{"n_layer": 11, "d_model": 320, "n_head": 5, "n_kv_head": 5, "head_dim": 64, "d_mlp": 832, "vocab_size": 8192, "activation": "geglu", "norm": "rmsnorm", "norm_place": "peri", "norm_eps": 1e-06, "positions": "rope", "rope_base": 9500.0, "rope_fraction": 1.0, "qk_norm": false, "attn_scale": 0.125, "bias": "none", "tie_embeddings": true, "parallel_block": false, "extras": ["capped logits"], "init": "uniform", "init_std_qkv": 0.028, "init_std_o": 0.00597, "init_std_up": 0.028, "init_std_down": 0.00371, "optimizer": "muon", "lr": 0.0122, "lr_mult_down": 3.0, "beta1": 0.95, "lr_head": 0.0114, "grad_clip": 1.0, "warmup_steps": 200, "schedule": "wsd", "decay_fraction": 0.72, "decay_shape": "pow", "final_lr_fraction": 0.0, "batch_tokens": 65536, "seq_len": 256, "doc_mask": true, "train_tokens": 315300000, "steps": 4812, "dataset": "wikipedia_en"}
MLP neurons of a small language model. Each row is named by its layer, matrix (gate and up: input weights) and neuron, and shows model dimensions 160-287. Each number is 500 + 40 x the weight over its row's rms, rounded and kept within 0 to 999. Numbers have three digits each. A neuron's up and down rows have the sign that makes its largest values positive.
A block is one neuron, or neurons of one layer that tend to fire together. After each block is what it responds to, as a language model described it from the Wikipedia text at the highest values.

L7.gate220:603485566505505484528509454433430555541447495414585502457527537588531477556469522511413526560520487480564537514574474447486497465499441458470521429495550485437516465463465548472470476531491420508560473495525537510432527507513515449578396504452532580534517464505545529480409466554490434475492498460555498487500524484518480507509469465427472538457513530517498574519522488491489516520526
L7.up220:577461529457509474571433530468484531519513498540459529522572507514502578489527434545445521512468496501518512510501517425486547450533519464503543428492519494500470477508455535516455494525494487489546500538475508498436556545537490450509471560518514564510496524480531524456481490481479502516612472482477440519456505446492496465524505596418434475579546593521488537515526486468422500472495
L7.gate238:519501555483467538541507542458457434445458447468537543624487501527488544498493436460479521404458439521579587506510562529479490483503521475505405460434529523576539461513432532432460498477513516433582522446487473471455447532446456507468474534498444524521408479560553541535598482463519505497501448491512480450542555452563540570498518473535531551532518427496517464446491511512434518533525
L7.up238:521523561496448480491527514512485542543454505505430487515470442495510514526489470433480594435468465496548539478509464519508563539451538436496493500488537472532466468493486528424491544539496483523604452466560548511555463521416531520538547499539480479468510472490549498473513456547520542435463436465437513527465528509474440585502499517452490486542477457503635498399475501551456511497576
L7.gate581:483490535553477477607525515512357488538488505497514449430564569556499496442588562509435562478533457427506598538460526561550555487544531504429484479544569555406519520488439541494488448497432406521453542508494534409396499498485467502568506521474476465475432441417482534488487493510495509497446489479488482473474520478554546479554531510528454542523517528504554545511520491516499480579521
L7.up581:499550595488478467445494466467461527507447421531488426485480545516532521518472564489500494539552500550508533469440484432522467521540523505514467529452606476483476485459445549391559486558429444523510497574490518440464526562480544524525527479483447509557588423480472570464468554494448439466429529458486454467534496511553466524535452530418469496524502527478548441489467542517495484513509
L7.gate675:474560508484518430507437426559520519532521509525564492487511455471518516491512550570447511549527410519507506489446485490576549458484465500460523513451477530477423516556535517463483460465462454438467531490490532407522514486492532485514524601503514567457459521504537554511569563458508478482512490475449461470453613530519483513586461528462437503412466500406482532508536495442481538498523
L7.up675:507456579517459498446577539513470469490490513527491458485498464515537575494534533541476581515482454558404547513482510598530533546491480505491545465489451515452522549539534536448454491459481513616525495501480457518506549473454531554457551557525430489536532433504472481487568543475480478506571511474486462540517486548556504516558497425475536499504526446507497512437504501555488468505572
L7.gate684:529552523485456573517521486409497545494452536511547489537500422555486508476579465515522482526489465522497529477423456490547452486522480466500437484471552567470548440477446547540513420437477500479552465539489460429461494530532530523531560591495540440513532554548453536458493512462506550501507468539485492524476535471434508457509559545457495476521534466566494532472572513480465530503527
L7.up684:491487638384505508485491502493534483539482526476513482465558471448479583456514465540540527496493533524511539512498467551529444517531473455532565493533527531496577479546452500502472465511479518436527533544456572478493449489419462506547491479470512431509555521539480446452530451507508564482503447453472529511510474519515528505468527531493448485479550527484537522445528506532377553504481
L7.gate687:532500460442499512482515489457521508530544505591497513504555498518504456511534453534532486473533447539492521496524425547449515471532494501510465466531495503437466543553529497453441556561458493606415515517582557426626526474508500559527494507451366514543498491552485507439417528515487513511438508492465490458533513517527524550435496548518498497473472538546479530535474476550547551493554
L7.up687:534531491493480537535503521461530504486505539508546579504553498566451438564489386567477543489513547451519480540486476577526482481478616572497532449512534573512499476518507434542476482533468497584557515541496481449498522475439527539510537508473511512478451505520425569521516515546515498527518505521467482506549501467488562568504465485505486535496449468624474487501457474497529487447437
L7.gate731:521471438463511501552466471519503465527513536510494511485554538548583437460526474459471567546508517524504518507497514503473552469515546518446449532505556490546476458490459585463446496505478453509541482504515518458562449463495488527547562527480425498538519451434518508481583556471512556481496496475455489444539548398524500540518569530464479497527525477553491550499490502506463482506494
L7.up731:509498592506456471487503488405461509606522516517558554443495502537518495463496452448451530486499542502506535479522428552587486420451518466507501528498533525481452452468460556459449482548500473430544468552486523486507531492514489530611486608434506506456567498482505433531535528578544442511509462524479453513470496465559498507493484496509430531435522487507515516501491453589523570485526
L7.gate826:477437453575444484488495459490525512533467472500450456506511580492495552507494481424492516484479529478520475419517463510429514537570559505517420584505476545490516512458495584499564537537443471541452509526487508473587417553502489504530557564480497517578535441503454497609493493489561466464471534471541527468525515553481567460508569512492470541508597524566528491517510516557483532387396
L7.up826:532527505481519515435505500461484579480494482538498488517519516553514432487565410492489502513456447511521562525525479528500504506550499466510424479479583480488507513533568466579492533522500459539533515485504586490448509501464580566506448470567504505513548428526555609491576538523515520440481495468456447598507504453577537469458500483546484500395580488578447480559466581464450533509427
Responds to: Surname after given name. The first token of a surname right after a person's first name or initial, in credits, tables, and lists, e.g. Jacob Smith, Gary Johnson, Mark Wallner.

L6.gate292:526554524492486453458456399483489499547528483518523429539500525561580506500471482526495498546494488465501459448538557535462479435470514525463462462437572503431493505545493542462478520520473448477498518475499513565525520547531528492584480545496502485469488531430473546439611490510521492517499485468468474498409521543551600537458515489508457455486462479528463519499397519560493495483556
L6.up292:529466487491516520405458503506513440541500518547439530485511489584509563547565475455442471476499566501481532484457506428527506464567434551476516515561547471476542522523522554484563526534445458604461548483450500527564490503550500553529469489568534461527516498484491434463529504578479518491518476473494465452531552474487529478448577507469599540542442538511519474523419488444501487487510
Responds to: Surname pieces after first names. Fires on the first or middle word piece of a surname that follows a given name or initial in lists, credits and prose, e.g. Sher(man), Wall(ner), Clark(e).

L6.gate598:546508484471483510541477494475531522477457474460441524533448546468459523515452483517491545496558569460492542551539519525546489565448604540432467491483606456445472438492431517447464519513512472508463516591528513544524541472481511466458470554497456474459554545494477487539480495526487491501523467483416434457459533525484471426525542443462497538505527503532495478547546486504515455480487
L6.up598:559541504449468518470426492549499474521536546524498560485527481481504543475446537511482545501531511500457467467534511564532489481496509435528576470476517433458445386587533545506486455516475506493495529483535453485500485534470557495472529580563529498459481582494530459460524499481511491542470475536554500494493499545486564477538542463535489489488494459498470439552499446479544513473491
Responds to: List-item line endings. Line breaks ending a bulleted list item or table row, e.g. after a citation's page range, a closing parenthesis, or a cell's trailing pipe.

L7.gate163:533522477472497460483545503404448508531489510547530507519518527476579512540499494440542535538558475519463506479513465490538512577484542450463477548459525461426473472493512448514464487505526554568472535543574473477501438562523416468579564492478439536523492497436475438457498508480449429517506523508515512496471550491535460483503512424439474464471509500518478428441462504464494516467501
L7.up163:522520434499522515509558469487479445462485548481509437452430431533452529470473540473489571504519476510440473461496493515528532541515551473554593476510536505421470456523506545531509464459436577507549445442514520551520506456509539478483504514526507507415477521499500550466464472525521487496493507555494429547459539479527519511521412426509450519474522450472520550588511573480557488519443
L7.gate164:469469479438473492544517538483478588490440490569576443506475549614458470463526469463434508536452413449509512504542513496501470480443523503498566496441554451440524471557490524508545551415488470439457481423579513494491490489465510481460516508469536501457470490592468543517451492456500394523487472430470572483547481508563516507531482531574427405467513527502511438463515540474515531546544
L7.up164:634586478460491489499500505464474457561487568464423498521516517549534549539517529525505493435476572399494502486518503529486580477492537446515442482486507530483521444466538513482485448481524520519450496541535474471414477524537497583506534520487477513525482547443524469524460496550545502554469521572395477530490502479420536509485518529435515498440565468451505515495495473426519516536520
L7.gate202:617468412434466475517478445466508461552488511509488576488473497520536422464464488531563531458493447452469491535494443538493489484465526502488465496504574412517462490532444514491509531509527480463567515506569467463546492538499491490506504546525500505477479473451531569484484513575465492548479516494433481502456587497518467442440524517534501544596468460425513472534477507491551473589449
L7.up202:488437510447530506473507464491500517553463521440489558506491544531532454491533479528505515519493506476454444477437449531515515526626439546451496529555495455490476531511487507482481466468488568521567579533448471440502466474457443430511476480468511447488527512522527388447453449467430492559516530441485473499426465492594476553504548536502531514494465487534513533457417551543530481479456
L7.gate231:545498528470462508480534529456556458533417574515473481477503493458494569550537537536434458489397494503478533455458547606510466580481501517514530464481531391511476475502526511483516431529470468447472521501448577474523558502499432499547553531440482520471489522566458579475520510488525527475548585500511390498471471465525503498517560495516486479571507466417497502460457533474503400513471
L7.up231:551477497455533467492400487577520531472529495443429553459512429496438524425459518487555457452515514564478504509550538486486524443502538555517512423516514518518528486452524553534517500495600576544495536556509533481554516495459470446475495536461476499508438533466547548531455571477502574589467519460567545478441492507527549464512442538575494487587547462479463507471480528519535440470511
L7.gate450:505474483551494508509504502488513431517397575540515502440420523495470451518475488478562460553536463514482506543490546421524471498534558442529521521543473466519440444465515450482518529435484505523532490435528460538411554437545488468530519543452509470425497525460468426477493552484561461563480555472479459513412537496539526482495531486495547483514546466541592527481499512510502541519500
L7.up450:509496499513465441481462498525571456517464516519491562471452548533501491503538477579466415487516570495484513498511472436489479509462440455472544445438514485444436450482483481489469516580573485482511414482499455546492456491568459544535543485474463509476397491482489523465520499505497451473567463550499539514435485475503425561495546508436548568552516476496482487571557493509434501478545
L7.gate527:481462484510547487512511534525443576518504539522517499471453454543521472501453508429496558521484482561521505519465530422577528507512459498526522591475510480458533460487485422583428476520483406462514523548489497453407504499515516501537500466516457545468495470467546462472513498517557466513473506532463480559441514478470550531544510451490491468486430475474441508573467517497496462563579
L7.up527:534484526488509502534553597450511489514572478510496505438553502503514517499563551445521496536522536521515580516482432509501522502473525460552483509548483428502454504546441481561468493499451491530558450486560508463508465531427506472547492496525531494513496494473471460521463506528513590498556522454471454516492552589568494516502533440498512474534497464507425488485496566408493557475515
L7.gate558:475555465532581480502422524468553441519435464496495571392500527546553480503546481539481461454515482516411459443535578462498469492447505492498457489539485511508470552548522461460391512496473483492537502482471528482461421509446496451506525499483569593442453485564533525512535424537492498408563512465500540469470538487522582531468500526557489427500499447464557454522488509492449472494502
L7.up558:469516568478490427445447500563544472509621510468472451518460473569492438539490456512527459512498525551496496519461500547516492510517588540510530473530491527500513514487496518560460508543483537500518523514514500471454444394504564523505463486516478518514501554439512472549509495539520521440585443485496479567553564472486536606518596485460496422491547534497536512507455490490403499519475
L7.gate603:565484537403533508516525416482473453598455478495504456553540504541529422495531474481557458512486494508510495538429462406523493527466507492492459496474511510373494509493504492570485489426540406558530520528556498489531419517532481469458443504454511565475524469464483514496490597475479476526506428460486495529533486447402510494543504506535508521537409522553468528451459485453522553481503
L7.up603:583544416441453555552502405522569509500488512557478511500505489499472478446495460440468534507476469530511518434473464492504536492462546516495486429460544499525525553535506485530456514540461442504524474497524472460480412457510544479509580497487566508477488436488513495497563518608457524435490536512535521500472433506512490546522523512479481490466520529449479487548490506522459503446551
Responds to: List line breaks. Line-break tokens ending one item of a bulleted list or table row, where the next line starts another item with "-" or "|", e.g. species lists, aircraft lists, election tables.

L7.gate14:498469574481527527526449468478488482545459539492514496444564474533508541479509414515500439489553500514484551478530479544535506501532476502448505488521593514492517531477502450492498506503512453519611465521505499530511494508537545465491524478544409455491486534468573533518517517472447497606470449531551488523522534491468466525504464428503454493516443515533491529430495525418394478492492
L7.up14:465527473509514510550461508454421455546437536534521442483485519486474502483403498533466517550531466515496509524601510513499536494477472430496547507507498462476563459490503432488432521533449503479539505519525470571529525482528482496573485500508465577506506458442536499488518564476494451525461527442533432521514484496542450523595499442539487533394567534523511488456546384486526480493479
L7.gate95:476514491426563523523443435470537501440538442583533478520506488407523542472469473432485498513494429518546525492519519559489455504441446481462482512506437542487549535500411502570519483525455504586485538519455465467501454430534474517456515501518437524487513437544453500483526536436481538553465479505451457486532507525550405448527497468584573490551510577552461455524412533430490499541489
L7.up95:450452563437556517529432507490505525487457450463541469492517488443547519576507469482469496485516455464466553514493548482532443457544520482418495515469419493500464549421421483511472494582550512495515523505558543464509464475483468555495520507448470538499407478483564542546471510449448523526549510441509488515558495539500452484518483520526514471499455572472551460503429489455468454514465
L7.gate321:550497441532552570530453438506525529495502450465539545539448456517523435474499467440520579538528459418423514461453491412488589526498469500478536504558512516495507476449507397478466521533514504517505517431503520511496522481493489545531512508491493489449573477495502500488555478458527438505534551427494408468472525548517514492523498500463480443502478473499509479485536555490522509529382
L7.up321:439550498496588466568412538492512520477521583484492527554410502510465503469487450542497560488442464487453531472485573567486576526540496522445491414515494452478511500446504469459523556526516563503482487495517483525569511530483542468477506497508462457473494467519504468493508520502421582521523535459488510500514485538474521526445491567483576461484568545562484417469474503491450486491521
L7.gate521:459494530508624450532517519590484511511497490562534432510497531575519516490522502558537460521433491449478487507525472549529552512501432473500508503456436475444561512482524545557505484519564523463595521539524487529617521374511569441436514488489489554575478512508484482438516495443496441492519506483491488445475497486463471519449497446546489520444508444438545489546412518463409540428462
L7.up521:525506523565495463521456500555480476570534528484503477560512458482374467501465550496527533534468434413477550449504512509492518472527485521523498446456401478514486492502409515567520512475529450499463492515579497476513524425507506460417563496449468594611502428572436439505553454404500539429522516481510496486441521450536540512464588472596503572474529545424536510542512498556487460456421
L7.gate604:464503585478541487543431529463521529480477512522584469489509494553534527499491450513480517446521402535570509509501604541418510492482515498488430560441533511521507476493465494476557522429481489456567442511480589534474521472486526455451462504494551571550502471513533516497537490495483527511466476528504530510464495489512526439506568545464554521488462537430479541593516448532429449484506
L7.up604:416530507407539460473440530514537501528544500440540460600565545499442523552436473504566540483549457477496524530475530526488530485519532415492563519605500476550514488452520540511536513497481498461521441488509465516581455500477520527420490586544560510518496566450488503475563493523496448402528451533473507467460585498526456511475540484493501465495471539468507481453515445537488496432493
L7.gate655:466498516513501487450448491524504438500457538435564462449455482542526534563478523509464487567483485457491520494528483506542460406531462599505525548500459502543518503429532639547542515528514442448414529449522479441544435384474480506483471487445482491503461553497489527492553571469515490540470533442490515443461488512481394484472497498489414471574548500484544544498489485548458535496492
L7.up655:561440415430519443476485456496445430474422523441479520512473523513471537441474518472461506532519452484492526554474495506581478523465511509513482510468452491480536446454476471498481427494481458495487501491563403547466536511515510558528483489539491497521537478435534491489534476475449544436427565548495495538514561532479493584460534493473550470442465507502555456503495517460534471499446
L7.gate679:507546486458475522512549483537506451382458523453519540469507494465491542456503476487595536492471497546394507549474467469444433440470504436518500471507498539523437513441471454528483464498483498508519586469506538430519504460481494537491461580463495499553494467535515563514479440594459574532589543471514539493586441421514492478459537493499474509507444558471476496427489489507455477531467
L7.up679:469439500510508497500476444525495481443517437500438553498560503479553471482497483543457506470519518519503481500462489521519530556485570439539488495488522482510521465459542466468438394462467539524466443591521495491473399476499507510522497458508444437454505502496481519517442495439499490486484459522497456471576534516510556491424485473533536468477507483510376530524470596477352487524518
L7.gate778:458524511557478425484475439579484535531519453392548498494481509521521545494448454503438460480489453498461555451567493512475517467468493558488572531486525358492461499417478501436455400521493498396449547451510482521504542511450446538469453487490518492521496531392464488602463457516470531429558531508540525474502531478497474519529511544536515456546504478535521522490474502461555528502525
L7.up778:471492416544500530476444459532535534442561449468537549531513520498494478476466497457529530501574498542441576527527452451460489500525476512560531507465503455528514545466520529469523501468577492515458466510510477439477476489491435556514490458542495517545516522519538472401441424513398503455456526483564446503524575528517521475520556415528441551525529436532517515475418578469548493488563
Responds to: Organization name heads. Final head nouns or word pieces completing multi-word organization and institution names, such as State Council, National Science Foundation, Chinese Historical Society.

L6.gate468:489517490533527466579448530500552545440517550485579538494517546517448489504521444518470512492498478513519554536549569466542570513500505422532462494534561524500494479411536467523491442502485501449492516543532433503487469466555453497525439483519473543489491468486492451479431524491504497510501560496426433531492503470591522435501528482425545489508494491533501488439451501506478536552508
L6.up468:475489488531496517502482526499558474510570516514492483495462537512468574457417485517440434514511583492457502443482475467518485503552549494478525406493424483496475406449522493487488384553478490538540588455520449498409528506423497528488546504439558538457587445478487556523472561530532512496470520495518432476532447504527599411512541533571512454529516551532480455496500453519476511599559
Responds to: Institution name heads. Final head nouns or word-ending pieces of institution and organization names, such as Supreme Court, State Optical Institute, Accreditation council, Standing Committee.

L4.gate133:487498506545486476520427539469494540557499491490496508578498554537505495481437588512485512473486542512481498458580532404518483475459486488433555487432487573430451424506484540471522500516495451499501489492548512481515487498461459487508509545502528531532426545544429495473411483471455496536495462421423480540538582543455548489496478556500531456561549494545551506430492442450489576490436
L4.up133:511585497561456448594538527434541555548499478537456527565503533458530492553515537481456555525446412505510511501584539464510499509487524520490522566443494434522537527542537559473492584540545486425528456464536465424501585480490481457537596564496500467534457540506490518409498479483465480487558514464529535475520438481539546530490456453482492516466515481500449503509557511492511516481559
L4.gate372:544532550452528528489473490549492496538501495464528456565506499460482520486510470456475494540465577557530567470518509585489503463519437470482446478465472530453505482482497530477386537516541520511496555472455525520467455538466478533476559495463491535439528483526512553543501524465462415505513430515418524484529440473528533568496440434436461479438500557502515546499457429494436470548424
L4.up372:509513551454476496512467473489525526456465402499491436473465522486492491484463478544531455534557476571517550509519478547519491481469485523463499487525480400484471535477459413512487556489525475523515471482517440426505553485461534463503474445479515550440530469469525476414537499511500476445544535484615503489496525446523427472520529478529587556431503527561463527517473515526560424405445
L4.gate413:519470552461476508448478467511527491410514516513459539553544458498479581500561524509435481442496538464441430497525583585481489534496445452475414542480495458476529510421477447531548501484473505548486508463440543512538467533531544406457501515488545480469539482486404481482515463462513516542501471513516530488456517512539448440457493520482537437465538384528534559421491534538528536420465
L4.up413:511477524494492585508508463517550528522551496429452557476464480550513477510528501604542465422437457540419489474544541567490538606543523479550493543521510519519547537443560540547580540469533430559493500512489513485507460561587510461491503453493536523492567527513526494545476459500500443457451515446477522533474518519493497499442549540486476489514566521456505566445535519494516470497439
L4.gate625:526512515566555464497474540535488505497480520452472516527516551442465481595435441521432478473518530454447538443505560516516512442503516567491521509491510475469510497621513472541514470485472496499561522494512520483461508535469455486492534566514476489403518453522461554463498426572442411557486422486473514536482510496559556452441497518512499484459482536508503440496504475512466525502496
L4.up625:539440540514568484544512514560470483548492536535490537596516562443498522561454434487516517531432484486481525434461574547482518432467532555517549508503571490531473450483550435487506545406555505493569484498481482511481558558460525484439537592484523474450533481484447531461438502474460470578562433473511538520474492478577552491483557460470492515424477526508471515533477466494485526437536
L4.gate686:404497481526516547404538525545536556470501490489497497477489514478486476467451543497480492509478509473494517477492483491516517466465609453553505499535500509472486515479462520519500506538575506495535492464493455492494566496445440472494446482485480498542467479458483632432514529560442574525483518535444505450534464476485507494441486480468514520494619498491484490540471406489522466530512
L4.up686:452538495493507472431521484521499477423543558531538461538427437470556473433477510526424510538485520468540448554524530542530550507496409471536481558536488526524515479462517543547433572475529471490529476527599553540486499475426525470514456512521484495508484468534481540423461538565440562502517566501453514542476472459515508442552435450461416443479474523476533490534463453535523462480512
L4.gate787:523566539537540471498517602492464488415481492516476515467466502512482516506560476492527432465490479433432505526485518534448492541554502489529522485528395477556538574455521467414490505397558481502509519472458539516481561483575459485523578588522533549493478457555493491468556520438497435487529512497478513552519511493542460534486518506468563490541498474523538551455445503487454501506477
L4.up787:497494539517454516548559502582462447470530487543506578558502562524541446531522482472549535454438491444498514470541533526459489478550521425524574505546489529510483495553487520496526526548563490598571583538458506485502459544493523482442439500517564438504529548521516519508509518504437556518491572589534486445510516514544533500460533480531517470437534527534516474493542525497491569505535
L4.gate803:497473515515433482487515504463554521396443458504522436570461589542508557481485548505444493497515483513505538466490583486462522571583481503530461480488495557509457565502457421459464502478491471565516486598493492499540481516481485444524482529490484464536560477500541519492467456517427550435408503527528490493493535491499431506547468466523546479482496540534535460539437495523570537440467
L4.up803:462552517480452527533469545515475470422505532459511473446491603484550535514497443465483445528503414481508521473548512576511554469414550444498473540435450532505550440437495537506504489570492533546498466502498505480514540505534561537543475457579484453475549500498505466533514604538453452498467513553515531492559431517444488483509534445502471523426455497491536534443489578493514473518513
L4.gate817:576520465471514536505511523553501478434444480501471458431455516515460502541579437433500492514503537483505489545560517570579512497520455536495543480505498535488506468560460506537437483561546517498524443521487446552457453496537556478490495475504582532490550539504479585436476501461453533491489484371464505556498514507523497531531502506507475533482532482590461543556497567457503528465501
L4.up817:494444554503477466521515478525508528463483494537505529481474524522492599459531505458554476547462563468419555540520463427498483476543504477542483407486434465553480467506501430472495516500448517522516505508512393485465574435524467383531503484538452536485548498526489631469504539518482482467557543550449434515521465598534442439489474503585508519503457416529481480534515466522537532523471
Responds to: Institution name heads. The head noun that ends a proper name of an institution or organization, e.g. School, University, College, Museum, as in "Kyoto University" or "Lanai Road Elementary School".